python train.py --norm="rmsnorm" --norm_eps=1e-06 --positions="rope" --init_std_qkv=0.04 --init_std_o=0.0 --decay_shape="linear" --final_lr_fraction=0.05
MLP neurons of a small language model. Each row is named by its layer, matrix (gate and up: input weights) and neuron, and shows model dimensions 16-143. Each number is 128 + 24 x the weight over its row's rms, rounded and kept within 0 to 255. A neuron's up and down rows have the sign that makes its largest values positive.
After each neuron's rows, "fires on" lists the tokens most often at its 100 highest values on Wikipedia text that the model never trained on. A number after a token or word is its count.

L7.gate679 [129 129 127 186 100 106 141  87 127 111 162 102 127 135 135  95 107 177 126  86  95 105 123 103 104 165  75 131  73 120 131 131 137 113 155 116  65 121 149 123 143 118 114 130  82 144 116 107 156 177 128 159 119 116 110 145 106 128  83 110 143 135 111 137 139 160 152 117 138  95 176 103 116  99  98 107 157 142 121 162 113 140 110 149 119 124 199 125 138 172 133 160 140 115 140 169 120 109 137 165 136 104 133 143 175 168 120 149 112 145 141 130 160 173 114 109 125 105 109 132 129 124 125 112 141 106 112 154]
L7.up679 [129 153 127 159 123 130 132 101 131 149 127 150 113 136 160 157  93 148 100  94 113  97 177 154 143 140 121 104 140 132  99  99 120 129 140 131 117 136 122 148 152 143 120  97 122 160 132 121 127 169 156 154 147 122 124 128 148 173 101 106 126 121 105  97 134 174 148 157 102 172  83 106 146 163 112 102 125 151 103 116 144 142 144 136 130 187 119 124 147 143 116 136 113  81  88 158 116 121 155 114 155 117 137 124 153  92  86 136 119 128 150 113 134  98 124 116 128 124 156 175  85 121 120 122 165  93 110 127]
fires on: " in" 36, ":" 28, " on" 5

L10.gate241 [ 99 113 126 159 160 166 172 118 142 164 131 148 167 107  98 140 139 130 103  81 129 110 192 156 138 129 131 159 144  92 112 145  80  90 146 163 153 122 113 162 124 138 130 123 111 135 103 159 109 137 150 142 130 105 130 131 151 103 112 149 131 141  85 104  92 136 158 154 129 115 131 115 113  96 148 150 113 121 156 131  81 120  98 151 104 130 155 106 142 125 170 136 158  80 111 140 121 127 108 206  93 124 132 124 146 134 151 126 178  94 158  96 120 102 147 145  93 160 167  89  98 130 133 132 118 155 129 127]
L10.up241 [142 169 125 134 158 125 114 112 110 116 125 125 137  90 108 119 128 134 153  92  81 146 153 151 138 164 148 132 117 102 113 129  89 162 121 146  83 165 140 107 159 124 164 121 109 158  94 129 163  96 138 144 142  89 122 140 152 159 114 114 113 171 139 109 134 133 151  87  67 119 134 106 133 133 110 124 115  93 116 137  75  80 120 149 121 107 156 128 140 160  74 146 135 121 146 148  79 111  88 142 151 121  78 140  91  94 124 117 121  75 155 106 105 132  92 137 104 143 142 163 100 118 175  98 110 133 122 125]
fires on: "In" 30, " in" 16, " In" 15, " |" 14, "in" 10

L11.gate134 [100 130 130 138 183 116 112 159 140 141 139 169 161 116 141  89 164 120  96 155 134 133 110 150 189 152  71 104 121 110  90 114 136 124 118 134  95 118 153  98 124 150 141 136 177  45 102 136 127 129 116 117 149 145  80  92 172 108  83  96  35 152 138 133 130 106  99 114 104 161  93 121 136 118 131 137 139 120 157 109 154 140 110 133 121  91 152 134 143  96 132 175 176 148  90 143  91  94  94 132  84 113 108 150 116 152 138 149 115 132 134 151 106 101 153 108 130 156 154 104 126 112 116 125 126 112  92 117]
L11.up134 [126 109 139  94 157 114  90  76 150 124 171 124 128 114 168 143 152 134 148  94 152 145 148 125 100 108 115 143 142 152 158 115 101 114 136 119  86 121 112 133 112  71 118 145 117 123 101 119 128  87  90 118 100  76 114 160 122 146  99 135 117 118 147 107 105 141 143  82 127 148 134 166 153 155  96  78 134 109 111 118 123 122  73  98 133 125 112 135 131 118 137 181 117 157 123 126 123  81 138 122  88 137 164 141 164 176 142 126 117 157 151 127  82 170  89 105 142  98 138 119  89 106 132 120 112 162 113 157]
fires on: "\n" 31, "," 29, "o" 7, " a" 6, " of" 4, "a" 4

L13.gate620 [142 134 152 159 166 135 113 140 118 129 120 110 128  97  81 153 120 161 142 151 177 144  77 137 125 147 100 149 146 146 138 130 124  92 124 115 141 108 184 137 136 114 135 125 152  93 126 148 156 132 156 151 105 111 136  97 150 158  77 144  96 129 138 140 149 181 116 130 181 119  80 133 150 106 186 114 137  86 107 132 121 108 111 137 147  94 156 123 114 114 127 153 134 107 101 128 107 114  94 103 131 170 141 161  94 125 163 110  87 122 139 125 114 130  90 175 156 106 117 110 129 160 147 127  89 142 166 120]
L13.up620 [ 86 154 100 121 146  95 146 134  96 102 154  75 148 109 124 124 130 131 117 139 135 103 127 138 152 116 109 134 111 158 105 127 145 116 114 115  88 125 106  92 157 124 133 148 144 174 114 113 126 165 104 157 107 110 133 198 112 137 100 138 127 132 111  78  96 153 154  97 138 131 109 156 121 160 169 147 148 111 106 135 107 122 112 134 117 143  97 153 110 138 117 145 118 132 118 133 137 116 102  86  90  82 102 121 133 148 108 138 148 128 102 118  84  92 111 128 166  95 176 171 126 114 150 129 110 156 131 107]
fires on: " A" 42, "ti" 6, " a" 5

L9.gate37 [126 136 118 133 135  96 115 117 140 125 121 129 146 163 113 110  89 127  98 109 166 143 136 115 122 137 136 140 140 146 103 152 102  91 166 126 108 124 156  93 138 141  79 131 168  85 108 177 156 126 104 102 145 104 105 116 136 176 134 135 103 106 146 109 104 111 141 104  97 149 152 124 147 132  89 100 102 157 153 152 118 135  93 143 146 136 146 118 136 125 126  98 151 159 119 137 116 149  85 163  87  95 112 146 158 126 134 148  91 181 150 123 168  94 150 108 112 134 124 178 150 104  85 108 133 129 137  97]
L9.up37 [149 138 146 115 143 137 120 148 178 159 155 118 119 139 113 119 143 102 140 103 138 141 123 139 173 106 125  99 153 105 159 128 175 105 101  88 125 108 151 172 132 133 112 115 115 114 128 141 100 128 103 121 161  99  96 122 154 131  76 121 154 116 122 118 148 124 171 127 144 125 155 136 121  90  92 139  87 150  83 129 106 129 103 112  97 127 145 106 108 141  89 175 105 102 111 123 139 116 151 159 131 106 132 171  88 110 124  96  91 136 158 112 158 118 115  98 142 187 171 121 113  96  90 117 167  92 116 148]
fires on: ":" 17, " up" 10, " out" 10, " over" 7, "Production" 6, " for" 5

L11.gate149 [127 137 140 107 113 125 117 106 121 147 121 133 113 120 105 146 121 151 129 132 107  98 156 116 116 155 120 169 103 140 106 132 147 135 117 127 120 129 128 118 120 140 110 101 136 141 143 146 127 149  83 147  92  94 104 132 131 137  95  81 142 106  64 124 123 134 139 106  96 150 126 121 102 122 115  97 112 125 176 158 128 128 158 129 157 144 179 119 118 136 175 119 130 109 136 124 161 108 166 109 102  70 104 110 189 124 126 143 120 105 163 128  99 126  56 144 128 132  83 134 137 108 127 104 139 136 108 121]
L11.up149 [130 123 129 135 145  65 127 101 151  92 157 145 162 163 155 152  89 122 140 147 145 105 128 125 129 156 140  98 133  81 116 147 121 109  94 137 100 145 115 121  81 147 134 105 139 132 135 121 161 127 137 119 138 147 104 105 148 134 119  75 138 135 111 136 156 122 120 176  97 131  59 129 158  91 159 116 123 121 131 141 150 113 152 116 123 155 134 106 107 134 122  81 153 112 128  87 124 168 106 135 141 113  92 124 117 124  81 168 167 135 138 113 167  72  78 168 124  93 151 162 107 138 142 102 168 115 118 128]
fires on: "," 27, ":" 19, "19" 14, "s" 6, " (" 6, "." 5

L2.gate155 [ 81 140 132 144 117 105 162 110 103 135 171 128 124 147 135 146 168 114 140 122 134 117 100 117 121 122  89 120 157 139 146 141 156 105 134 134 110 149 149  95 135 116  99 170 124  79 104 113 154 141  96 107 150  85 125 122 126 136  83 109 156 108 172 109 132 137 102 132 134 107 103 134 122 140 149 114 167 123 149 123 162 159 154 136 161  89 100 108 146 130 120  75 157 138 118 133 103 136 148 164 147 141 113 141 125 147 108 127 105 134 138  74 145 111 146 132 121 121 113 102  94 110 129  77 107  83 137  90]
L2.up155 [171  51 104 130  76 152 132 110 114 151 114 150 187 125 146 123 121 118 140  95 150 131 122 170 132 167 117  91 158  91 166 113 138 119 137 134 111 126 144 111 123 127  61 110 112 101 138 157 164 141  89 101 127 145 153 137 155 139 152 106 130 130 130 119 156 110 109 133 122 127 109 125  96  87 110 144 159 161 123 148 152 115  91  91 164 151 136 101 133 136 142 125 127 104  83 120 138 109 144 113 109 122 135 115 122 145 128 164 143 124 126 147  91 134  89 140 131 110 124 155 165 106 153 117 129 117 138 152]
fires on: " on" 19, " he" 15, " under" 11, " she" 6, "ub" 6, "s" 6

L11.gate752 [162 116 104 128 120 111 146 120  81 113 129 104 116 152 123 112 160 156 119 123 111 139 105 142 110 124  95 142 117 139 157 156 105 123  70 157 130 104  82 150 140 124 152 157 124 111 133 159 119 137 100  92  95 111 140 128 111 138 132  96 124 138  92 150 120  93  78 106 137 148 128 127 102 112 124 147 152 140  96 154 124 145 114 112 147 132  89 154 151 143 112 109 119 165 122 122 168 113 121 134  79 104 166  67 117  99 126 146  95 172 134  90 191 149 103  85 117 130 141 148 154  94 115 139 118  53 102 134]
L11.up752 [129 102 136 113 129 155 161 140  85 144 110 119 125 129 110 123 140 146  88 123 135 126 145  88  65 136 127  95 146 158 120 139 120 132 108 136  98  72 170 135 116 141 143 157 107 117  92 153 139 114  83 123  92 109 146 122 139 141 154 121 115 144 164 103 103 119 139  94 120 143  93 161  65 108 117 133 148 134 143 160  99 160  90 161 102 114 143 103 124 126 115  95 150 171 135 184 112 151 157 114 119 127 118 114 123 129 131  97 130 144 103 152 147 101  82 112 118 120 117 142  93 100 116 136 118 108 123  76]
fires on: "," 19, ":" 18, "ua" 9, "la" 4, "ola" 4, "na" 4

L9.gate398 [119 124 134 116 143 139 155 158 103 133 140 107 135 102 151 132 104 138 131 116 149 141 138 118  96 143 107 132 108 121  90 132  93  91 120 170 147 172 105 139  60 138 102 189 143 159 117 142 131 155 168 167 140 118 127 111 117 157 155 134 130 138  94 151 167 110 105 141 162 142 165 117  92 104 133 121 139 124 160  97 147 133 137 108 126 112 107 153 117 158  60 122 164 115 142 115 118 147 128 186 123 106 117 136 108 172 107  94 125 121 148 115 131  85 117 125 168 142 134 171 131 114 128 121 159 159 102 120]
L9.up398 [137 125 113 145 149 163  53 142 175 147 141 146  99 126 130 158 126 167 143 132 136 108 147 128 102 167 130 140 177 145 169 123 117 130 118 130 164 111 145 137 143 104 154 145 124 139 168 149 100 130 147 117  75 144 139 182  67 127 181 140  98 151 133 150 128  84  91 109 110 129  96  88 123 133 112 152 140 102  99 108 124 146 129 137 155 159  97 128 114 129 129  85 119 117 112 126 164 122 174 122 132 117 150 150 154 127 200 109 119 142 123 141 153 127 117 108 123 122 124 132 143 136 123 112 132 163 126  81]
fires on: " for" 43, "|" 22, " |" 8, " returned" 6, "-" 4

L10.gate294 [ 72 127 139 149 103 133 122 160  99 165 156  80 113  76 110 100 108 105 190 146 140 145 163 130 152  90 126  98 124 123 111 123  73  98  82 169 124 122 101 123 128 135 131 166 132 155 120 159 146 119 133 134 110 106 128 122 132 102 177 129 109 140 107 166 116 118 128 113  89 148 160 122 148 155 150 113 149 104 136 136 135 131 107  94  97 139 118 127  78  84 123  94 167 127 160 103 140 143 115 142 115 131  77  93 130 108 111 125 125 111 138  98 111 144 144 126 124 133 121 172 153 149 134 167 149 131 104 126]
L10.up294 [ 73 165 137 148 148 162 129 151 132 105 160 124 109 150  91 112 150 129 134 138  97 132 169 117 102 151 120 116 125 135  70 108 126 116  79 125 171 146 127 123 149 171 152 136 134 137 157 134 131 113 177  91 133 124 191 134 145 143 137 134 160 143 107  87  93 120 106 157  82  89 138 114 165  96 124 167 146 153 143 107  98 112  97 141 140 145 114 107  92 119 119 108 160 124 161 138 144 147 126 125  78 129 139 140 161 108 117 126 105  89 144 115 119 135 105 138 147  90 127 163 126  80 129 104 118 141 147 124]
fires on: " |" 24, " is" 12, " for" 9, " of" 7, "\"" 4, " are" 4

L11.gate137 [ 84 131 147 115 107 116 100 135 111  70 177 110 136  98 141 148 127 169 108 155 104 154 108 164 148  99  94 172 128 162 127 124 110  94 115 143 108  97 109 140 140 167 143 113 102 105 143  82 104 124 145 133 150 101 153 121 128  81 113 115 102 128 138 182 187 139 117  94 123 129 100 171 162  76 135 115 140 157 132 150 130 146 125 137  63 142 140 145 113 123 137 106 141 113  73 128 162 119 137 114 104 125 144 118 147 149 106 165 130 133 132 106 133 135 123 149 117 118 115 138 173 141 102 109  96 133 127 104]
L11.up137 [126 171 144 103 130  86 151 155 108 125 130 140 148 132 120 147 143 113 115 124 122  88 133 159 137 105 137 190 150 128  76 169  93 140 113 141 113  99 103 172 131 121 159  83  86 134 130 124 150  94 130  88 142 118 140 146 104 117 134 137 130 144 158 131  93 118  98 140 104 107 171  94 125 115 127 134 117 131 151 140 134 119  93 139 139 129 133 133  71  92  79 113 143 158 175 122 102 113 137 137 153 121 148  96 114 100 150 148 118  77 150 151 117 127 116 169 103 142 135 129 123 109 114 166 123 143 116 168]
fires on: " that" 32, " which" 19, " life" 9, " what" 8, " who" 7

L11.gate101 [122 131  88 132  70 170 133 123 158  98  79 142 164 133 127 146 119 162  86 116 135 155  87  94  88  73  95 128 126 106 100 138  99 113  99 126 103 108 139 114 135 139 143 101 123 141 154 133 111 137 120 149 116  94 118 140 156  83 149 134 110 115 148 101 101 143 172 127 108 129 123 122 126 105 188 123  94 116 106 153 131 135 108 141 114  82 109 148 113 122 132 141 136 140 127 132 142 139 114 151 144 135  93 143 132 126 108 138  94 134 166 111 163 131 127 122 176 158 110  67 124 122  95  77 103 105 134 168]
L11.up101 [181 122  90 117 150  81  94 125  90 143 135 131 137 146 116 130 119 155  93 122 152 139 132 136 116 116 165 135 107  97 109 132 138 120 135 177 116  97 107  93 100 149 111 105 110 105 116 115 111 141 103 130 128 126 147 118 168 113  64 104 103 114 138 177 134 132 116 168 124  94 139 106 133 141 137 159 143 147 131 109 108 104 146 143 142 123 109 143 122 127 121 138 114  91 134 140  61 143 142 126 104 156  99 142 149 146 114  98 111 144 148 100 192  81 103 128 122 155 171  67 143 117 154 166 162 148 120 148]
fires on: "-" 26, "=" 8, "'" 8, "ipa" 5, "ila" 4, "–" 4

L10.gate266 [112 151 112 106 140 111 179 110 133  90 117 138  98 132 140 113 110 189 137 147 157 168 143 115 166 135 135 126 130 138 102  83 130 171 132 122  95 178 120 112 108 127  97 137 152  78  95  95 116 155  73 155 116 105 155 109 132 105 121  90  81 141 162 125 121 147 145 115  97 137 139 151  92 144 130  93  92 134 108 137 142 140 152 125 159 113 159 142 143 153 116 172 159 111 143  91  83 141 119 143 126 114  89 128 100 167 119 112 156 146 145 156 118 107 104 113 153 168 111  85 126 125 119  93  90 136  85 149]
L10.up266 [137 126 139 137 133  99 177 119 176 124 124 103 130 155 150 126 144 129  96 109 136 137 140 110 139 122 157 146 112 139 127 126 145 133 158 103 169 145 131  67 110 116 144 139 140 149 118  98 140 109 112 138  88 122 134 104 138 159 113 138 112 121 140 136 199 118 128 165 145  86 124 136 114 110 160 122  96 122 139  94 140 132 121 125 138  91 162 129 130 105 144 191 157 147 164 129 109 135  94 164 133 118 139 166 127 180 140 114 133 137 113 178 126 160 161 125 119 112  95 135 134 135  98  97 128 170 120 145]
fires on: " the" 56, " a" 15, " he" 8, " all" 4, " she" 4

L10.gate697 [114 114 123  98 126 126  94 139 152 121 180 116 121 102 139 139 123 171 124  86 125 142 128  97 126 119  96 122 134 115 136  91 144 118 107 138 129 121 109 122 117 167 156 138 137 129 130 132 131 176  82 118 143 151 101 103 195 132 124 174 108 143 100 111 136 166  85 124 130 146 148 123 100 107 143 111 125 133 137 127 145 134 164 135  98 113 200 145 131 175 157 148 127 136 130 111 118  80  78 129 121  73 123 104 126 144 102 150 167 175 147 166 124 162 134 135 144 137 101 127 162 113 100 132 125  74 112 135]
L10.up697 [134 158 148 133  96 138 174 106 114  99  54 110  91 128 162 155 143 163 111 142 173 136 113  79 155 120 128 113  89 141 116  77 123 137 118 119 128 108 130 107 159 119 131 118  96 152 136 103 118 107 117 140 144 111 129  92 161 126 128 135 148 101 144 142 155 164 175 110 139  99  62 139 130 127 109 119 145 134 143 122 108 113 152 137 148 141 174 109 109  60 181 107 104 172 138 121 128 126 120 105 121 134 144 143 157  99 114 138 141 116 121 122 155 140 134 111 142 123 120 157  98 151  97 121 109 150 148 142]
fires on: " a" 24, " the" 18, " on" 11, " in" 8, "=" 7

L9.gate27 [140 123 107  96 138 152 129 103 172 125 135 161 140 157 138 109 114 150 124 174  88 134 138 130 171 190 123 111 124 131  98 114 154 148 148 122 106 129  95 119 100 118 140  90 138 134 104 115  98 149 145 127 150 132 114  98 110 107 133 134  94 161 132  96 106 165 115 108 178 144 178 142 123 143 149 136 109 108 156 171 120 171 140 107  85 109 107 135  84 108 114 156 143 115 159 120 120 113 146 154 110 113 130 100 182 125 119 137  85 119 150 151 134 137 133 120 154 119 113 114  88 155 120 118 103 102 125 127]
L9.up27 [168 149 138 120 126 148 137 127 151 115 167 155 146 105 107 136 110 146  95 127 140 134 147 119 148  93 111 119 114 111 140 144 126 127 108 141 131  93 142 152 121 123 138 134 139 141 142 122 174 114 171 145 145 149  97 114 145 145  75 121 145 128 132 101 130 142 133 111 178 117  87 110 139 151 152 131 102 110 116  71 143 141 144 126 100 148 112  98 148 158 117 163  92  75 123 173 133 128  98 133 141 139 141 123 163 115  52 160 160 130 124 121 160 112 102 103  94 150 168 111 126 131 108 172 108 127 119 124]
fires on: "%" 86, ":" 4

L9.gate265 [125 142 110  97 111 112 170 160  97 102 135 125 153 142 162 133 140 125 132 122 131 133 156 144 136 139 177 149 136 124 132 126 151 127 131 165 136 121 100 140 126 135  92 128 104 159 120 141  95 125 126 103 111 101 122 137 136  99 127 107 110 176  90 130 163 125 138 140  71 109 151 142  90 107 125 147 130 144 160 131 104 153 124  85 133 146 117 126 108  76  99 115 145 153 133 108 130 130  82 111 114 114 176 131 115  89 176 134 100 127 118 124 101 107 125 107 115 113 110 140  72 120 124 125  85 172 154 125]
L9.up265 [127 116 164 155 128 138 146 113 122  84 125  80 108 125 125 110 150 151 109 158  87 103 118 162  91 153 137 154 135 148 187 146 124 106 118 138 163 138 171 132 155 151 194 124 104 139  76 116 173  75 147 149  91 120 141 123 145 113 157 141 138 105 120 180 162 137 152 151 136 142 110 133 157 161 127 147 154 111 135 119 144  87 136 150 114 116 131 126  95 122 124 161 126 125 129 154 185 132 105  88 176 190 128  80 121 117  99 101 141  65 100 145 120 119 164 129 125 155 116 108 114  93 133 122 151 121 117 135]
fires on: " name" 15, "/" 11, " data" 11, "0" 8, " evidence" 6, ";" 5

L11.gate278 [141 100  68 106 118 138 165  74 112 115 121 134 114 126 133 108 108 106 147 180 170 104 149 159 175 118 107 157  91 109 138 155 115  99 123 160  78 145  80 164  95 116 157 120 123 132 145 158 125 140 139 109 161  95 136 117  92 124 152 148 135 142 106 155 110 169 122  93 160 120 122 114  98  94 159 151 118 137 123 140 104 130 123 170 122 152 137 123 133 128 131 107 156 102 132 123 112 162 149 124 103 101 150 108 143 154 124 147  82 122 152 170 171 143 177 110  95 140 120 137 120 100 116  97 116 128 137 117]
L11.up278 [ 68 118  97 102 143 110 111  92 128 130 112 124 116 142 134 131 114  99 154 122  96 141 115 111 130 101 113 129 106 146 133 116 120 134 124 132 114  91 159 122 107  98 159 123 151 194 150 110 118 138 135 106 130  75 112 166 179 153 132 188 146 164 154 128 159 135 171 136 144 146 165 121 125 100 118 128  89 132 160 147 126  93 147 128 145 116 177 117 163 152 131 121 135 154 116 133 105 127 107 167 145  67  96 118 106 109 103 174 145 137 129 130  81 109 119  98 129 169 143 106 133 117 147  92  94 123 113 105]
fires on: " in" 62, " |" 9, "-" 8, "in" 5

L7.gate295 [104 153 174 119 156 157 108 133 129 124  76  89 126 139 113 104 116 157 136  93 116 149 123  85 142 162 123 157 130 126 121 118 112 114  86 120 121 117 139 112 150 130 128 143 110 149 161  90 131 155 122 147  80 123 188 115 166 105 112 135 102 123  96 130 170 146 151 124  89  91 134 126 113 137 115 127 104 123 201 116 101 125  98 133 114 128 143 159 136  87  84 102 156 161 110 142 127 116 160 145 134 116  81 126 163 151  59 115 136 164 102 130 108 144 125 151 134 122 149 115 117 107 159 133 138 104 149 134]
L7.up295 [125  90 147 139 141 117 133 137 123  98 126  96 106 119 166 132 131 113 186 140 106  76  91 124 108 131 145 138 112 117 125 155 155 133 141 113 139 157 175 104 112 151 146 139 155 108 151 153 147 130 108 141 166 135 106 117 111 164 115 102  91 129 115 120 100  92 153 156 112 119 119 129 121 117  75 103 147 125  96 151 132 100 104 149  80 163  81 116  84 139  96 114 184 120 167 101 128 174 127 117 163 124 121  68 123 129 157 105 117  89 116 138 141  68 141 138 113 123 125 168 134 118 144 111 160 122 190 134]
fires on: " 18" 35, " years" 16, " months" 5, " date" 5

L5.gate52 [129 187 116 134  73  99 116 131 152 108 156 120 109 109 147 124 119 137 142 170 163 175 126 144 111 118 161 112 125 136 150 134 106 150 160 173 132 118 105 104 104 122 167 144 116 177 150 106 160 138 128 143  83 151 110 135  75 142 154  87 179 109 136 143 141 137 129 161 155  89 138 136  92 127  80 130 108 142 143 152 147 102 115 165 102 140 165  96 131 119 140 138  99 130 152 120 115 119 114 122 110 148 165 102  94 130 192 129 141 141 117 131 164 136 144  80 142 117 112 160 128 136 109 133 147 140 129 164]
L5.up52 [146 114 146 146 131 139 148 132 139 136 135 152 128 122 124 112 106 101 123 100 106 108 110 141 145 128 153 175 133  83 127 139 138  87 152 109 112  91 116 161 138  99 155 162 143 124  61 141 120 159 115 150 148 104 124  87 125 105 121 140 161 146 152 130 126 113 122 163 115 136 109 124 141 113 127 145 110 161  93 141 160 104 136 130 123 132 159 169 153 148  81  85  79 162 131  99 164 159 149 110 119  82 123 139 109 151 131 124 120  96  73 119 114 134 152 127 140 150 146 141 131 116 102 113 130 105  69 143]
fires on: " until" 15, " then" 13, " before" 13, " she" 8, " quickly" 7, " soon" 7

L7.gate737 [123  91 108 125  69 144 127 127 148 110 146 105 174 120 120 163 107 139 150 130 134 119 183 171 106 158  63 126 130 106 113 130 122  97 137 140 154 121 192 145 159 111 120  74 126 109 131 130 106 151 143 149 169 159 136 134 120 122 105 123 124 161 104 187 132 149 131 121 131 152 142 134 169 118 105 145 143 110 133 150 141  99 138 157 155 138 153 133 171 131 105 133 136  95 144 138 114 136 166 136 120  85 104 159 153 145 134 163 162 131 177  97 130 150 113  87 146 127 105 118 149 137 147 120 161 164  95 121]
L7.up737 [172 151 148 119 132 155 130 105 135 131  96 157 119 138 155 135 148 133 117 152 131 138 124 140 130 126 105 125 129  64 114 118 128 127 139 101 121 145 117 130 126 129 137 125 117 114 145 147 100 143 103 116 122 109 166 165 136 155 163 147 115 118 178 158 113 120  67 143 119 107 122 135  87 147 116 128 169 118 102 180 157 156 144 135 126 118 124 109 109 112 179  99 112 136 158  94 139 149 128 106 125 162 125 159  84  89 119 143 141 160 120 146 122 135 141 145 124 114 164 151 167 138 168  74 120 127 125 173]
fires on: " World" 41, " world" 17, "able" 6, " Great" 6, "cest" 4

L10.gate520 [ 99  86 132 140 128 124 111 169 118 106 154  94 127 114 159 131 131 139 106 132 147 100 154 146 131 120 142 117 151 150 128 115 128 127 130 164 182  79 134 162 120 133 140 149 147  86 170 105 110 154 170  98  77  91 121  94 150  78 143 121 149 161 100 139 150 171 116 152  96 138 161 164 158 139 142 102 139 156 138 136  99  90 155 104 109 109 112 163 147 165 164 115 133 130 101 151 155 158 167 148 159  98  99  98 123 121 112 127 147 165 124 126 152 128  95 116 130 158 124 173 140  85 111  97  94 108 107 122]
L10.up520 [125 135 150 171 126 100 156 163 168 146 149  99 130 131 135 161 133 125 119 116 146 117 149 141 143 126 127 109 140 149  94 160 108 113 125  92 148 134  91 112 133 104 109 119 116 162 110 126 112 131 160 157  87 128 153 127 132 129  64 114 114 100 149 118 120 120 123 128 137 148 111 103 134 112 153  71 112 147 155 115 128  98 179 119 154 120 184 155 136 133 119 129 133 104 155 102 135 133 132 125 131 133 157 125 109 146 177  95 124 127 141 131 131 132  42  92 114 147 116 118 101 155 135 142 101 128 128 130]
fires on: " which" 33, " who" 20, " |" 14, " (" 9, " W" 7

L7.gate461 [ 92 114 110 171 117 176 159 119 185  89 157 126 129  87 141 122 154 131  99 116 119 102 121 165  97 140 126 123 102 112 121 102 102 100 134 108 114 129 171 149 156 108 134  94 138 106 157 125 135  95 139  81  96 101  78  97 156 161 104 149 143 130 113 168 110  63 128 109 129 152 106 100 122 107  73 137 173 112 133 128 132 145 122 112 143 115 128 110 133 146 104 123  97 165 154 191 111 135 111 135 133 120 147 127 107 153 105 155 142 153 126 122 146 129 158 119 130 117 126 119 145 104  89 148 134 114 124 109]
L7.up461 [139 110 124 113 116 153 165 116  96 131 133 135 124 122 139 115 135 113  72  87 144 166 166 140 135 158 101 108 116 134 159 102  82 138 128 124 114 158 133 122 128 135  98 131 149 138 130 173 127 124 113 148 103 112 177  87 115 105 100 108 122 144 135 148 153 150  66 156 100 113 165 127 130 161 151 128 139 170 143 150 121 129 146 117 111 113 155 143 204 125 131 149 138 114 129 144 132 114 143 170 111 117 132 105 126 153 118 190 120 145 112 145  98 120 116 186 154  88 127 102 178 140 190 123 169 113 138 138]
fires on: " she" 35, " he" 10, "ss" 9, ":" 7

L8.gate537 [130 124 111 158 161 155 129  88 125 137 125 126 152 111 105 142 111 140 129 141 164  68  75 130  54  97 131  83 134  98 141 152 123 107 157 123 112  83 123 117 141 121 145 169 151 136 121 131 125 138 147 103 174 135 110 142 118 155  97 141 122 140  86  90 155 118 130 117 112 135 147 129 102 134 134  88 149 147 126 154 118  97 139 165 140 140 147 126 109 159 100 107 131 148 142 159 101 151 100 127 120 117 146 132 150 118 155 180 132  78 125 120 148 110 142 113 120 118 126 159 129 161 121 123 140 138  83 108]
L8.up537 [108 113 144 159 116  89 117 166 132 155 163 120 123 123 148 135 105 128 105 123 143  64 168 123 159 144  97 121 131 183  92 104 124 109 150 137 119 127  89 100 130 133 146 125 147 136  77 166 123 152 133 132 104 137 154 120 133 144  56 113 152  96 113 143 160 169 158 140  98  98 120 125  62 164  92 119 150 111 113 126 138 155 149 124  65 148 162 124  99 146 138 132 113 148 139 123 114 140 152 152 135 102 143 105 135 134  99 141 126 152 148 119 141  82 130 163 123 109 109 154 167 130 160 143 122 148 121 130]
fires on: "19" 21, " ph" 11, ":" 10, " j" 7, " in" 7, "J" 6

L10.gate130 [ 83 127 128 108 154 177 110 148 167 124 134 114 126 151 143 120 119 130 134 115 128 131 105  95  96 140 106  87 126 140 142 129 122 140 125 126 138  94 155 106 120 154 145 129  89 111 150 162 111 185 145 155 125 130 134 131 160 129  97 130 110 134  92 172 131 127 100 114 144 138  99 111 101 108 172 118 112 106 177 147 109 178 131 140  99 120  79 132 119 125 125 178 147 144 164  90 149 136 153 105 178  79 143 131  71 137  64 118 155 119 159  94 128 150 130 121 148 101 113 122 120 151 118 101 113 116 133 154]
L10.up130 [133 137 135 120  93 132  99 105  66  83 113 158 136 115 141 111 131 136 136 109  94 138 125 137 129 104 140 106  99 101 111 128 104 120 119 161 141 114 130 119 147 160  88 109  75 104 129 132 138 109 128 156 115 128  61 112 170 161 120 147 114 156 102 127 100 177 124 168 108 103 117 116 134 129 157 108 140 125 150 158 172 100 154 116 107 121 142 103 118 110 158 113 127  86 133  67 133 128 121  76 119 143  96  90  97 158 123 107 172  98 175 145 116 107 143 165 144 103 105 114 147 145 112 166 173 126 109 135]
fires on: "-" 62, " and" 18, "'" 4, ")" 4, "," 4

L2.gate217 [102 159 146 158 158  74 140 123 153 127 104 111  91 113 120 120 112 135 128 127 105 124  96 150 111 105 125 110 117 177 127 125  84 132 115 126  84  95 117 125 123 165 111 136 146 162 161 155 143 137 139 120 125 168 125 110 138 121 188 119 137  95 139 100 102 126  98 133  69 106 161 163 152 160 114 124 153 109 126 126 152  96 161 151 161 166 137 135 123  83 109 121 101 171 121 126 110 107 137 106  91 133 136 105 156 111 165 149  99 129 109 150  89 118 111 104 139 154 174 159 138 134 143 120 108  96 107  96]
L2.up217 [104 154  79 106  99 131 142  94 162 121 126 100 140 119  92 138 125  99 143 166 144 158 140 158 134 105  86 146 127  73 104 153  72 158 104 121 145 154 149 108 147 139 156  99 135 152 157 141 140 163 202 103  90  92 115 133 161 169 126 147  95 101  91 183 163 126 122  69 110 140 110 154 153 157 103 137 135 186 145 112  87 156  98 126 108  87 139 121 133 165 127 151 117 148 123 111 161 121 134 123 120  91 109 113 120 148 147 149 163 165 145 161 126 124 143 102 116 145  93 101 128 140 141 133 109  94  96 128]
fires on: " of" 60, "ta" 7, "iz" 7, "ript" 6, "ord" 5